python train.py --n_kv_head=1 --vocab_size=5733 --tie_embeddings=true --init="normal" --lr=0.00765 --beta1=0.93 --grad_clip=0.5 --schedule="cos"
MLP neurons of a small language model. Each row is named by its layer, matrix (up: input weights; down: output weights) and neuron, and shows model dimensions 0-95. Each number is 200 + 20 x the weight over its row's rms, rounded and kept within 0 to 999.
After each neuron's rows, "fires before" lists the tokens most often just after its 100 highest values on Wikipedia text that the model never trained on. A number after a token or word is its count.

L2.up516,193,167,171,187,194,188,187,226,198,190,223,182,199,207,208,193,167,185,239,169,216,205,190,215,183,211,225,210,192,204,180,208,194,200,223,229,163,186,215,224,203,171,176,192,208,226,266,183,204,209,224,162,194,207,203,221,167,239,223,188,202,207,178,217,213,192,200,208,191,176,233,199,172,181,242,188,203,181,161,180,179,183,186,201,199,224,219,203,189,192,176,226,228,181,194,225
L2.down516,185,188,209,171,178,199,168,231,207,203,227,216,163,212,211,189,185,216,211,171,169,250,178,204,181,193,210,223,208,255,200,212,196,165,223,245,182,147,191,251,175,167,184,230,191,202,215,205,226,210,188,211,180,205,188,216,216,198,188,209,189,214,188,228,236,212,174,197,184,188,191,185,197,221,194,194,203,167,200,179,194,189,176,215,183,205,216,208,223,192,197,223,124,162,192,194
fires before: " " 27, "2" 15, " /" 8, " |" 6, "4" 6

L7.up362,195,180,182,211,191,231,222,230,195,199,171,240,216,241,184,190,194,180,163,195,195,209,175,231,179,204,195,176,187,227,238,217,224,209,214,188,200,227,176,197,199,182,224,171,194,196,181,211,214,183,187,207,189,184,208,201,221,212,200,170,198,195,219,200,195,212,203,223,231,239,209,180,211,183,199,227,190,203,180,237,193,179,181,203,230,189,218,210,223,172,201,208,176,180,190,208
L7.down362,207,205,206,196,187,178,200,206,201,173,208,214,195,233,236,222,201,200,184,183,212,198,223,142,191,229,219,218,200,174,178,156,196,216,180,191,184,167,207,203,218,230,211,199,225,193,237,174,178,175,191,219,198,208,157,208,206,211,189,240,192,189,231,206,200,195,199,213,240,186,203,221,189,189,189,222,198,175,218,194,198,194,204,186,196,228,188,196,172,207,175,188,232,164,195,215
fires before: "9" 66, "8" 25

L5.up401,214,205,207,206,199,218,194,223,188,206,204,184,183,181,179,219,221,168,162,208,197,176,185,223,168,191,220,151,217,218,209,184,211,167,216,183,206,188,194,212,184,188,216,150,248,217,215,180,190,186,178,197,212,214,213,219,183,195,222,190,195,200,188,195,163,195,197,172,199,237,220,167,183,234,183,173,188,192,211,180,225,205,183,205,227,182,184,189,167,180,205,195,178,187,207,193
L5.down401,207,229,209,168,199,203,196,218,216,196,207,199,175,200,216,215,180,186,203,188,209,174,220,202,208,193,217,200,216,224,186,198,196,239,212,200,187,212,188,228,190,252,198,158,222,187,234,180,196,219,213,247,202,213,208,176,185,241,173,204,189,165,195,227,243,184,198,209,186,204,178,220,162,200,146,179,211,178,188,208,213,175,171,201,199,200,227,200,227,213,212,198,236,195,222,169
fires before: "\n" 60, " " 5, " G" 4, "er" 4

L7.up12,186,252,225,232,222,202,185,204,209,173,209,232,201,193,243,191,167,194,177,219,194,234,219,176,188,179,218,203,171,179,198,227,163,204,229,169,193,193,192,227,177,175,185,195,193,208,236,200,172,175,201,184,182,192,200,217,224,227,225,164,195,192,190,204,194,180,205,189,165,204,168,220,217,194,193,184,210,216,220,152,195,194,172,246,150,174,219,208,174,219,165,238,191,196,201,196
L7.down12,181,218,181,204,192,185,202,204,192,156,191,234,208,208,185,200,173,216,229,215,209,212,156,209,221,212,173,195,185,209,183,196,196,211,223,157,203,217,194,233,203,172,176,186,225,205,193,191,174,197,196,222,194,242,204,183,182,193,223,201,194,201,182,172,195,186,181,230,157,192,208,208,217,223,212,190,165,226,178,244,234,198,200,206,178,210,175,193,189,197,175,175,188,198,213,203
fires before: "." 20, "2" 12, "0" 12, " |" 9, "1" 8, "7" 7

L2.up357,150,203,206,199,161,202,197,215,173,185,219,199,192,201,182,209,184,199,177,190,196,252,169,207,201,242,222,167,188,169,185,193,216,224,178,174,185,195,176,245,202,193,200,223,201,195,213,196,221,249,194,163,213,213,213,186,202,209,228,185,206,173,146,218,194,177,176,186,196,189,181,186,194,194,227,197,207,207,174,220,186,200,214,199,220,215,233,216,219,200,181,191,206,169,199,206
L2.down357,219,172,222,189,202,205,202,187,202,202,194,154,170,214,192,223,171,161,191,190,252,222,183,198,219,205,210,203,196,186,183,198,213,258,186,206,207,198,172,240,187,182,217,218,177,200,223,219,201,179,185,218,199,193,220,205,230,220,157,209,212,195,168,233,181,197,198,197,200,215,190,203,186,180,200,211,188,165,172,202,205,181,205,212,215,218,233,188,241,202,177,193,159,202,198,254
fires before: "-" 43, "\n" 12, "=" 10, "|" 5, "al" 4

L4.up480,184,195,174,165,182,202,211,185,213,214,199,227,195,174,143,220,189,224,217,187,188,194,192,199,200,178,196,216,215,172,189,171,217,219,184,180,226,183,168,160,187,208,183,189,209,186,230,172,196,225,225,175,212,213,252,196,191,211,217,224,221,217,211,171,203,209,176,171,192,184,203,182,180,167,190,173,194,210,189,215,202,173,181,172,196,217,177,204,176,181,209,227,188,179,181,226
L4.down480,172,237,203,193,238,211,217,213,202,185,250,172,173,208,194,203,191,207,162,196,231,176,231,208,216,210,184,202,234,214,192,172,187,214,171,212,188,162,213,172,178,201,174,209,210,201,193,226,173,173,202,220,202,226,203,230,201,215,166,214,216,190,202,219,225,190,225,154,185,195,191,226,183,188,197,194,216,211,185,214,222,180,209,219,243,166,224,161,214,183,232,189,206,204,208,213
fires before: "\n" 23, " " 22, " day" 4, " to" 4

L5.up319,229,199,250,234,196,205,246,206,189,212,199,215,205,219,173,197,188,219,226,187,184,205,202,170,162,230,211,237,188,224,201,222,217,196,237,215,174,192,201,182,152,229,214,216,176,139,180,178,205,184,215,189,191,200,194,209,226,172,200,184,152,209,205,197,170,178,182,189,214,175,230,185,208,204,185,197,171,175,227,195,208,224,192,200,217,196,207,185,212,196,185,248,163,191,200,206
L5.down319,207,205,214,225,209,204,198,223,221,195,208,196,193,199,203,211,199,219,203,149,188,190,195,177,213,211,207,201,179,175,195,170,196,164,189,188,205,185,179,216,213,194,159,231,227,224,169,248,212,223,181,217,217,206,242,189,189,189,182,164,194,214,209,183,229,184,175,153,183,178,162,225,226,201,160,197,189,209,195,225,205,160,221,189,188,180,219,195,236,158,174,208,228,237,209,215
fires before: " |" 34, "\n" 26

L3.up128,176,218,213,199,178,168,166,222,196,206,182,207,236,225,216,218,219,140,215,211,213,145,192,210,211,215,209,200,223,186,223,234,180,192,193,176,231,217,170,187,177,180,211,192,184,204,193,180,224,236,201,214,219,185,162,169,204,203,239,198,200,176,252,207,192,163,222,220,217,203,206,213,183,206,199,191,211,181,159,205,181,169,234,185,169,198,199,217,206,212,215,206,196,225,217,175
L3.down128,192,212,205,202,193,214,172,180,193,221,237,170,202,192,218,223,160,184,194,223,210,218,177,224,191,238,213,189,181,202,161,211,178,189,217,190,218,215,173,200,186,212,212,199,203,171,226,227,174,253,192,199,197,208,178,216,199,215,226,217,194,168,205,228,215,205,240,239,206,186,182,151,200,231,209,227,223,215,164,186,180,202,194,204,194,176,231,195,233,205,202,146,203,215,231,229
fires before: "\n" 46, ":" 6, " \\" 4

L4.up544,220,196,193,178,192,228,226,216,202,216,257,173,176,202,204,212,192,204,207,219,182,214,208,192,177,179,208,197,197,199,187,189,184,175,208,220,196,211,202,168,186,182,198,199,156,218,217,207,194,207,187,189,187,178,234,214,243,236,186,165,195,235,213,161,219,194,200,213,203,186,178,186,238,181,186,151,196,211,211,163,184,216,208,202,171,191,190,235,207,189,221,234,223,217,195,208
L4.down544,210,238,213,202,201,211,198,209,205,191,187,183,221,195,228,202,195,229,188,156,200,195,204,183,189,222,189,220,183,169,197,174,235,231,207,236,210,207,164,239,192,179,176,183,221,210,201,198,217,221,239,226,188,210,223,181,200,231,216,206,191,196,201,190,205,215,159,185,183,159,212,208,183,210,189,223,194,198,231,195,187,214,236,231,207,182,182,180,160,174,213,202,205,208,184,206
fires before: ":" 35, " |" 27, " votes" 5

L3.up460,214,169,194,185,188,222,171,185,205,206,189,221,204,182,212,200,193,179,176,171,171,176,221,228,245,233,235,191,188,218,174,147,223,206,176,175,235,184,196,218,221,210,192,211,212,222,199,176,179,182,197,217,202,177,202,194,208,223,224,175,207,184,199,217,212,206,208,183,228,200,225,217,214,164,191,179,186,216,231,180,199,223,171,185,171,212,194,255,225,217,222,219,207,180,220,195
L3.down460,210,186,216,200,187,220,181,203,229,222,198,182,176,218,197,177,201,200,184,199,222,186,224,233,189,187,233,167,207,191,202,205,201,221,175,219,246,189,183,209,184,213,206,209,213,213,214,183,244,247,220,184,205,195,182,235,224,206,197,220,236,175,193,185,224,235,196,170,209,165,227,233,207,191,182,200,211,231,239,193,203,208,191,239,250,207,176,200,179,209,194,196,214,212,189,212
fires before: "\n" 36, " The" 12, " In" 8, " He" 6

L5.up101,192,204,183,207,172,201,224,205,126,216,182,207,194,177,212,186,160,135,189,195,173,201,202,216,204,211,205,197,190,209,187,170,198,194,205,152,195,227,233,211,219,198,229,178,212,229,189,224,200,202,231,208,182,197,196,220,191,197,194,195,194,192,166,214,200,179,184,211,217,222,197,153,202,183,212,206,197,206,216,217,175,215,213,199,193,222,168,207,206,204,213,201,223,209,208,188
L5.down101,207,201,199,220,213,167,226,204,219,203,156,219,175,181,223,216,220,202,212,199,239,183,187,236,213,181,199,193,177,176,181,195,198,211,214,192,174,231,196,174,171,219,187,210,200,186,216,200,191,199,194,175,194,198,197,228,206,194,207,172,215,157,201,167,225,210,194,189,171,224,143,203,190,225,189,194,223,196,209,186,222,186,202,198,194,202,192,206,180,231,179,214,234,225,207,192
fires before: "s" 65, "," 4

L5.up145,235,181,200,226,173,175,200,177,193,169,169,220,255,211,174,191,193,201,203,226,188,200,215,198,195,211,175,222,173,189,217,220,178,191,195,215,197,204,187,206,172,180,242,204,200,195,197,262,186,223,210,242,190,208,207,168,180,193,216,238,195,189,193,197,190,204,223,212,206,208,195,241,190,183,173,193,204,170,186,197,192,188,217,204,235,218,201,204,168,203,205,152,222,166,201,186
L5.down145,195,202,190,176,212,197,245,216,188,171,201,237,162,180,190,228,245,200,195,203,183,195,205,212,197,180,186,163,212,190,173,243,213,164,200,209,223,205,213,229,252,203,204,175,197,211,212,206,184,198,193,206,181,183,183,171,157,208,222,210,218,180,237,150,195,191,228,209,179,175,212,215,217,218,174,210,218,187,235,206,227,193,224,195,200,162,220,203,216,176,192,190,216,192,181,220
fires before: "2" 33, "1" 25, "," 8, "0" 7, "9" 5

L5.up453,231,177,197,185,202,221,187,227,197,171,208,177,197,170,197,218,189,210,196,196,214,225,235,204,208,236,214,195,199,218,218,202,253,232,164,174,199,191,196,202,235,215,228,228,205,226,207,234,193,193,237,225,229,219,191,234,199,200,195,174,191,196,178,188,215,216,198,179,219,195,227,198,191,178,192,180,171,211,214,189,160,213,192,180,227,195,208,225,142,194,198,210,230,199,218,208
L5.down453,187,181,197,222,208,167,208,212,217,246,206,188,208,223,156,208,215,202,172,194,222,195,201,249,197,212,201,192,192,205,185,184,212,174,187,230,213,192,183,223,195,179,174,179,240,220,196,181,221,191,186,178,217,180,199,203,205,197,189,174,214,187,239,205,198,218,211,218,191,183,178,231,197,213,172,212,206,184,209,204,209,181,172,217,216,201,179,187,164,176,205,207,219,213,180,188
fires before: "\n" 30, " The" 16, " He" 8, " In" 6, " During" 5

L5.up95,152,177,204,173,207,227,241,217,188,208,187,225,191,160,225,203,202,198,199,178,189,221,196,193,186,194,202,168,189,194,164,186,193,200,209,230,232,228,194,210,195,228,206,176,213,227,202,177,208,235,203,203,177,206,175,216,178,201,222,205,168,206,214,188,173,180,162,200,204,216,188,207,188,231,175,184,215,217,241,193,212,220,203,212,164,189,167,196,181,198,196,204,192,182,205,209
L5.down95,197,201,158,189,213,218,241,194,211,190,213,213,183,212,203,227,196,215,238,187,204,159,172,208,210,181,190,224,200,193,202,211,193,206,208,196,173,179,202,176,217,179,206,181,210,202,170,191,242,207,218,178,211,183,198,174,210,194,172,246,206,201,220,179,201,171,196,194,215,193,192,236,180,205,219,171,197,200,217,235,225,227,169,199,216,198,178,184,231,220,198,184,226,175,201,176
fires before: " in" 17, " to" 15, " by" 12, " on" 5, " the" 4, " for" 4

L3.up489,263,199,192,198,194,206,226,172,217,191,206,212,176,152,176,168,208,202,214,191,177,189,196,200,192,192,212,225,177,205,235,251,213,167,211,205,243,166,203,180,180,205,195,198,203,223,189,218,221,200,212,176,206,198,179,222,208,178,239,219,192,253,177,216,215,205,189,200,203,238,212,186,200,202,200,169,161,189,198,194,181,195,220,173,205,216,199,204,192,144,178,215,206,213,176,198
L3.down489,218,195,251,178,207,187,171,211,230,231,212,203,172,182,252,206,212,172,149,185,213,168,214,217,182,211,157,206,207,170,219,205,201,165,186,178,213,221,200,188,182,180,215,219,213,201,168,217,202,191,218,211,214,257,193,149,199,220,197,220,193,191,215,198,218,219,224,172,236,209,185,246,217,196,210,192,202,156,187,193,168,208,218,197,211,199,218,194,226,201,210,199,184,195,171,237
fires before: " " 53, "\n" 15, " |" 11

L7.up219,205,206,174,181,186,176,198,211,194,213,234,203,204,226,201,233,158,214,195,194,213,215,175,219,203,207,202,201,184,181,210,186,220,216,176,178,206,220,170,201,201,199,213,193,205,210,180,194,208,251,169,215,235,174,227,176,213,239,200,208,194,268,185,204,189,193,186,204,226,187,201,209,189,185,207,197,212,197,192,185,180,194,210,229,195,206,214,203,132,190,182,184,200,228,182,214
L7.down219,208,209,209,248,200,195,222,193,181,211,181,215,227,186,186,192,216,236,184,193,201,197,222,208,163,184,188,192,242,221,218,236,195,190,212,168,211,217,216,234,186,159,178,186,228,224,175,166,190,203,192,201,183,200,182,173,208,157,194,228,201,170,191,195,168,207,220,173,206,200,181,190,201,201,195,209,160,175,203,212,199,233,170,204,174,177,194,158,160,201,183,233,217,234,225,224
fires before: "\n" 56, "1" 6, "6" 5, "9" 4, " " 4

L2.up458,171,203,210,228,234,199,192,202,212,199,208,203,190,206,172,178,206,194,185,218,217,182,207,207,180,197,213,185,231,206,207,177,211,188,190,186,203,224,192,231,192,218,185,211,194,203,223,189,204,201,209,220,180,213,228,215,185,215,221,214,155,186,187,225,152,222,214,236,191,195,194,179,219,184,193,187,197,217,207,202,192,196,201,200,215,209,192,198,183,197,188,180,224,201,181,179
L2.down458,175,226,212,216,209,186,197,226,209,207,199,194,165,195,182,190,207,184,194,174,221,192,211,217,185,178,213,192,224,194,181,212,229,191,183,200,180,191,193,199,180,183,217,193,217,206,217,222,215,204,226,197,193,207,223,225,195,192,238,202,177,229,194,231,183,195,224,204,201,216,198,228,191,194,160,201,180,234,212,216,188,210,193,225,186,187,195,177,164,192,207,174,196,186,160,196
fires before: "\n" 91

L3.up388,228,213,229,175,174,172,199,243,235,223,194,152,200,188,211,165,192,219,220,193,201,193,199,227,182,205,213,223,202,214,188,209,223,198,207,192,183,208,208,264,196,210,187,184,201,161,199,209,210,170,184,181,204,215,175,212,194,168,245,243,217,174,197,216,180,240,182,196,185,178,240,173,199,158,213,205,208,199,194,232,165,189,224,219,187,222,208,185,177,193,220,224,204,209,201,201
L3.down388,195,219,216,206,190,205,199,200,202,191,213,210,190,158,216,154,177,203,205,198,222,177,228,202,217,205,237,217,204,201,175,180,172,198,208,182,196,189,183,237,199,200,210,212,181,196,177,200,192,190,187,146,199,211,193,194,190,211,203,220,230,202,206,227,204,215,169,216,182,169,195,195,190,186,219,191,226,207,211,191,183,215,211,217,201,217,198,216,203,183,204,240,209,209,140,183
fires before: " " 51, "-" 7, "\n" 5, "pr" 4, "N" 4

L4.up154,198,209,234,192,215,208,206,193,181,219,183,194,179,200,203,222,172,209,184,206,194,203,208,199,199,166,225,185,217,261,221,193,216,199,206,189,203,211,179,210,197,213,217,207,221,217,190,146,241,153,231,183,231,215,161,178,183,212,213,192,191,203,208,175,240,182,198,206,210,182,197,227,211,181,217,187,205,193,172,196,203,194,197,212,256,192,181,218,173,197,194,186,236,186,210,241
L4.down154,218,219,181,205,193,197,231,186,229,205,223,172,209,225,178,179,195,190,175,225,193,220,194,211,202,206,221,209,197,196,215,190,181,154,224,243,183,194,173,190,220,204,197,199,202,188,203,229,193,212,218,199,253,186,205,204,172,221,184,182,200,211,218,170,192,226,191,231,219,190,194,193,207,235,199,202,191,200,177,180,213,183,224,214,188,229,204,210,203,212,198,186,221,194,219,164
fires before: "\n" 22, " and" 8, " in" 7, " by" 7, " (" 6

L2.up366,187,218,195,151,173,197,199,204,198,218,193,203,183,198,195,194,206,141,218,201,209,178,221,217,192,224,200,209,210,224,208,216,230,184,200,176,221,206,234,175,184,197,189,197,218,222,177,210,187,224,204,171,206,237,221,188,174,205,167,209,188,221,228,191,181,226,234,202,196,211,219,205,180,161,194,214,174,216,188,192,193,211,201,240,220,189,221,178,197,222,174,239,214,162,201,184
L2.down366,186,249,185,214,197,209,216,205,205,225,230,177,183,192,189,193,211,163,183,186,208,196,208,204,224,176,210,217,236,193,222,188,210,234,213,212,178,201,199,250,259,204,215,203,175,186,194,189,185,190,205,229,191,208,203,201,181,212,143,226,195,222,237,189,247,185,192,156,182,176,198,218,200,183,222,197,190,218,185,230,195,209,217,190,196,218,212,204,179,173,217,199,224,191,163,193
fires before: " the" 28, "ite" 9, " his" 6, " World" 5, "as" 4

L5.up268,189,195,170,205,229,184,209,183,196,197,231,183,216,221,214,212,216,193,191,203,190,212,217,232,191,193,207,208,174,204,218,212,159,196,159,195,236,174,193,211,223,196,208,188,234,198,204,207,220,222,189,151,229,241,194,175,186,187,211,203,185,207,198,196,182,176,185,196,206,223,200,230,206,231,180,191,182,257,205,210,230,223,214,199,189,202,211,220,201,177,199,180,240,174,205,173
L5.down268,230,215,226,233,211,206,217,218,224,190,189,196,203,200,189,202,169,208,158,225,225,197,196,206,240,232,245,201,236,183,206,215,207,175,211,201,200,178,207,217,183,196,200,191,193,196,172,235,217,193,222,205,203,176,189,205,186,218,196,188,244,210,221,197,183,220,188,187,215,185,201,161,191,173,216,212,230,213,208,207,197,156,207,196,212,228,208,175,193,229,215,188,221,197,185,207
fires before: "\n" 23, " The" 17, " It" 6, " In" 6

L3.up455,192,215,230,181,207,202,187,222,166,223,195,243,210,199,197,220,218,211,193,202,176,175,187,172,214,199,200,179,177,186,205,208,213,211,177,214,218,171,189,215,176,212,208,211,206,211,230,155,213,231,208,207,193,201,165,199,182,194,213,212,197,172,206,195,192,229,201,174,204,199,207,189,208,187,197,219,210,156,203,178,228,212,235,231,226,210,215,217,224,181,221,218,210,184,217,180
L3.down455,194,201,177,172,210,200,175,243,170,187,210,199,183,224,181,226,233,198,192,218,179,202,225,225,209,218,183,203,205,191,194,151,200,219,213,183,157,198,205,158,185,202,233,210,226,202,181,191,189,192,224,202,212,232,190,207,229,183,168,237,206,193,177,194,175,235,195,229,209,191,210,198,229,182,180,191,182,201,221,192,172,211,204,197,210,209,206,172,195,184,207,203,208,208,230,215
fires before: "\n" 56

L7.up423,203,207,195,218,213,158,186,189,194,214,156,146,219,206,188,213,253,172,193,199,227,198,217,153,223,223,215,188,204,219,224,184,188,202,201,222,208,200,217,211,226,201,219,199,213,222,194,193,201,196,224,180,196,233,176,188,170,206,228,228,199,221,207,203,175,197,205,205,173,216,233,207,186,211,214,198,209,205,212,170,211,192,170,189,208,184,186,205,201,202,173,179,204,194,210,213
L7.down423,197,206,212,220,228,198,202,195,206,186,212,257,176,199,185,215,177,200,196,146,201,208,193,196,189,189,192,181,193,191,202,189,225,190,170,156,213,226,218,197,222,192,162,211,200,194,230,206,191,197,211,181,209,154,216,200,200,202,209,201,212,173,173,206,215,184,212,201,199,164,175,193,166,231,217,220,181,160,215,171,206,210,197,213,238,193,191,191,178,206,178,227,176,203,185,222
fires before: "," 23, "." 18, " and" 8, " by" 5

L4.up624,178,202,186,192,221,208,212,186,203,190,190,177,239,210,202,187,195,207,198,179,178,163,198,210,218,176,213,176,223,240,228,175,219,182,176,189,187,229,188,221,202,209,188,195,257,203,233,226,212,214,249,204,238,190,211,168,184,190,173,201,211,187,209,189,205,193,220,201,191,191,200,232,219,191,179,198,195,191,201,206,194,233,194,228,221,205,178,187,155,205,193,216,203,173,216,179
L4.down624,184,238,173,201,217,196,210,223,183,199,192,186,188,202,181,212,202,189,181,184,226,197,203,197,192,207,221,172,214,244,184,227,181,172,236,185,181,184,164,226,228,165,194,187,196,199,201,199,161,250,227,210,197,195,209,243,209,193,186,209,225,166,212,222,186,177,228,214,175,177,202,215,188,198,197,220,212,210,213,212,192,198,200,210,222,224,213,176,194,211,202,164,197,194,189,213
fires before: "\n" 88

L4.up90,216,198,183,201,182,213,214,198,181,212,194,169,195,200,210,203,207,201,218,203,197,224,204,189,196,225,210,215,187,193,192,174,192,205,208,182,238,188,224,182,206,197,190,181,206,191,197,202,187,218,247,193,205,232,208,198,163,196,211,224,215,272,198,185,183,223,242,171,207,191,225,194,177,245,216,179,217,189,211,196,177,159,216,177,231,212,193,196,197,226,207,161,191,196,202,163
L4.down90,201,213,163,201,201,171,208,219,197,237,221,177,212,208,228,207,234,218,223,216,227,207,200,190,174,210,195,203,181,205,187,184,204,143,180,220,173,205,188,207,196,190,175,209,230,158,194,210,199,209,193,160,232,196,205,180,220,225,226,209,256,210,170,224,216,222,223,173,218,144,213,196,161,194,227,220,186,210,210,188,176,204,189,212,194,223,183,188,204,196,209,192,187,215,205,205
fires before: " is" 19, " was" 11, " were" 8, " are" 6, " of" 6

L2.up312,202,232,262,240,195,184,188,207,183,197,179,198,208,222,212,173,192,183,214,210,161,204,201,174,198,230,214,199,231,199,171,193,245,215,198,221,209,205,218,207,187,182,202,194,190,189,192,161,214,232,218,175,176,180,213,215,195,168,208,218,209,197,178,193,206,186,175,183,207,238,218,226,181,225,205,208,213,172,211,191,186,172,188,180,195,170,171,217,180,202,196,194,220,180,172,192
L2.down312,213,215,215,223,207,194,203,211,155,177,209,200,202,204,218,220,222,200,203,204,237,205,199,204,182,191,242,231,167,229,204,233,166,185,195,215,198,207,169,183,215,195,227,227,189,210,188,205,210,219,190,200,176,166,193,210,188,185,203,207,212,176,212,213,181,202,187,187,171,196,195,191,230,223,195,203,225,195,213,233,227,186,211,228,213,174,163,199,204,201,237,231,185,187,220,214
fires before: "." 17, " of" 12, "," 12, " in" 10, " to" 4, " after" 4

L4.up345,202,217,239,210,198,154,185,190,227,168,205,190,211,206,245,200,187,177,191,235,215,221,217,209,223,232,185,181,170,196,222,188,203,180,189,222,180,188,194,189,186,179,201,201,199,194,189,188,218,191,210,211,224,188,207,215,202,223,182,183,222,227,191,163,167,207,202,221,204,198,196,214,210,190,186,173,232,166,199,232,209,193,192,219,197,225,191,223,197,202,211,197,202,178,210,173
L4.down345,203,175,193,174,202,211,195,168,189,166,209,206,191,226,185,198,196,221,199,178,225,204,222,199,225,238,234,177,195,247,164,212,231,224,171,167,206,205,186,239,200,186,185,210,193,219,167,196,180,188,183,176,164,204,212,204,231,199,213,244,199,227,181,173,187,218,218,252,174,205,189,175,192,191,210,199,221,201,183,215,224,197,185,217,206,211,201,200,180,187,203,223,215,169,198,213
fires before: "\n" 75, "." 5

L4.up417,214,198,185,199,221,233,199,180,171,202,201,217,212,225,240,209,224,219,231,162,219,204,211,190,162,215,218,239,183,226,179,222,202,207,219,183,194,181,209,184,214,215,191,194,207,187,214,147,209,192,225,186,161,215,177,242,166,233,196,163,199,217,204,175,182,194,176,188,192,192,210,194,166,168,211,198,177,173,227,179,174,188,209,219,181,202,214,229,201,233,183,165,221,172,174,186
L4.down417,216,169,210,183,237,220,189,191,182,209,215,211,167,205,227,197,201,213,212,214,182,225,215,165,181,223,212,188,233,227,207,236,248,205,196,210,181,198,184,217,195,188,207,204,188,174,207,191,209,226,198,189,190,241,160,227,191,230,182,206,197,191,175,214,205,204,185,197,198,171,198,174,238,152,184,190,188,195,214,202,203,187,221,224,240,188,192,205,226,200,199,215,180,199,162,199
fires before: ":" 25, "2" 15, "\n" 8, "W" 7, " (" 5, "E" 5

L3.up226,208,175,144,237,180,223,183,197,208,228,167,188,209,217,217,208,191,201,198,182,173,219,228,196,188,225,208,156,213,216,173,184,226,215,205,196,203,206,191,224,196,190,196,198,192,197,197,205,218,226,223,209,217,160,195,207,216,173,202,199,227,211,217,197,195,187,185,180,220,148,196,182,190,208,231,200,187,241,200,187,181,219,211,197,211,214,165,191,197,209,188,180,196,183,237,202
L3.down226,196,206,201,244,182,191,199,209,196,231,214,198,202,190,190,176,184,206,193,206,215,194,174,198,200,193,193,174,215,230,209,222,219,217,217,198,193,234,181,261,263,194,201,180,210,198,227,190,183,194,238,172,168,228,217,219,179,168,199,218,223,178,203,190,224,204,210,192,182,190,208,224,202,190,160,227,180,224,193,210,212,206,193,226,226,216,172,174,164,155,179,189,175,206,218,187
fires before: "\n" 35, " The" 14, " In" 9, " A" 5, " He" 4

L2.up15,198,185,208,193,241,232,235,165,194,232,203,168,193,195,196,232,204,217,172,208,201,204,170,190,236,224,188,201,181,198,221,215,195,210,193,205,203,215,223,217,173,219,171,203,221,176,196,187,219,182,153,202,196,199,210,195,184,194,192,213,183,179,182,171,218,185,186,195,202,198,180,200,202,200,244,173,226,224,231,203,199,205,206,192,250,211,169,190,209,196,206,189,210,214,222,235
L2.down15,168,191,197,183,221,208,217,180,204,196,195,204,184,208,242,190,212,208,240,212,192,200,198,191,215,186,220,206,196,192,223,225,154,217,172,175,220,230,184,196,186,235,225,179,198,178,200,185,163,187,207,194,224,215,206,231,198,198,203,212,169,205,236,185,204,207,188,207,205,218,189,177,214,202,216,209,249,174,175,198,207,189,187,242,198,204,196,230,244,201,192,181,165,207,205,192
fires before: " to" 26, " in" 8, " the" 8, " by" 7, " on" 7, " a" 5

L4.up133,208,200,169,199,212,212,183,204,177,232,227,239,216,193,208,187,204,213,213,184,181,175,215,219,148,156,205,167,192,181,214,192,203,230,215,193,197,183,216,213,164,231,179,241,186,185,216,192,201,201,216,191,178,215,219,195,222,206,207,206,208,202,166,177,218,175,197,186,191,198,220,217,233,211,191,210,157,202,217,226,199,234,217,211,198,157,190,224,212,195,213,205,209,204,192,219
L4.down133,174,224,203,215,202,233,207,180,182,209,224,194,186,209,202,222,214,207,200,187,194,154,213,151,191,206,219,180,179,225,238,211,197,207,207,211,214,200,180,197,208,165,175,188,178,186,164,192,214,204,181,197,208,215,193,215,216,183,210,176,223,189,217,178,216,185,193,232,204,221,222,210,205,206,204,214,187,195,212,165,206,228,204,186,198,184,216,214,170,189,169,230,181,211,181,206
fires before: " |" 34, "–" 15, "1" 9, ";" 9, "\n" 8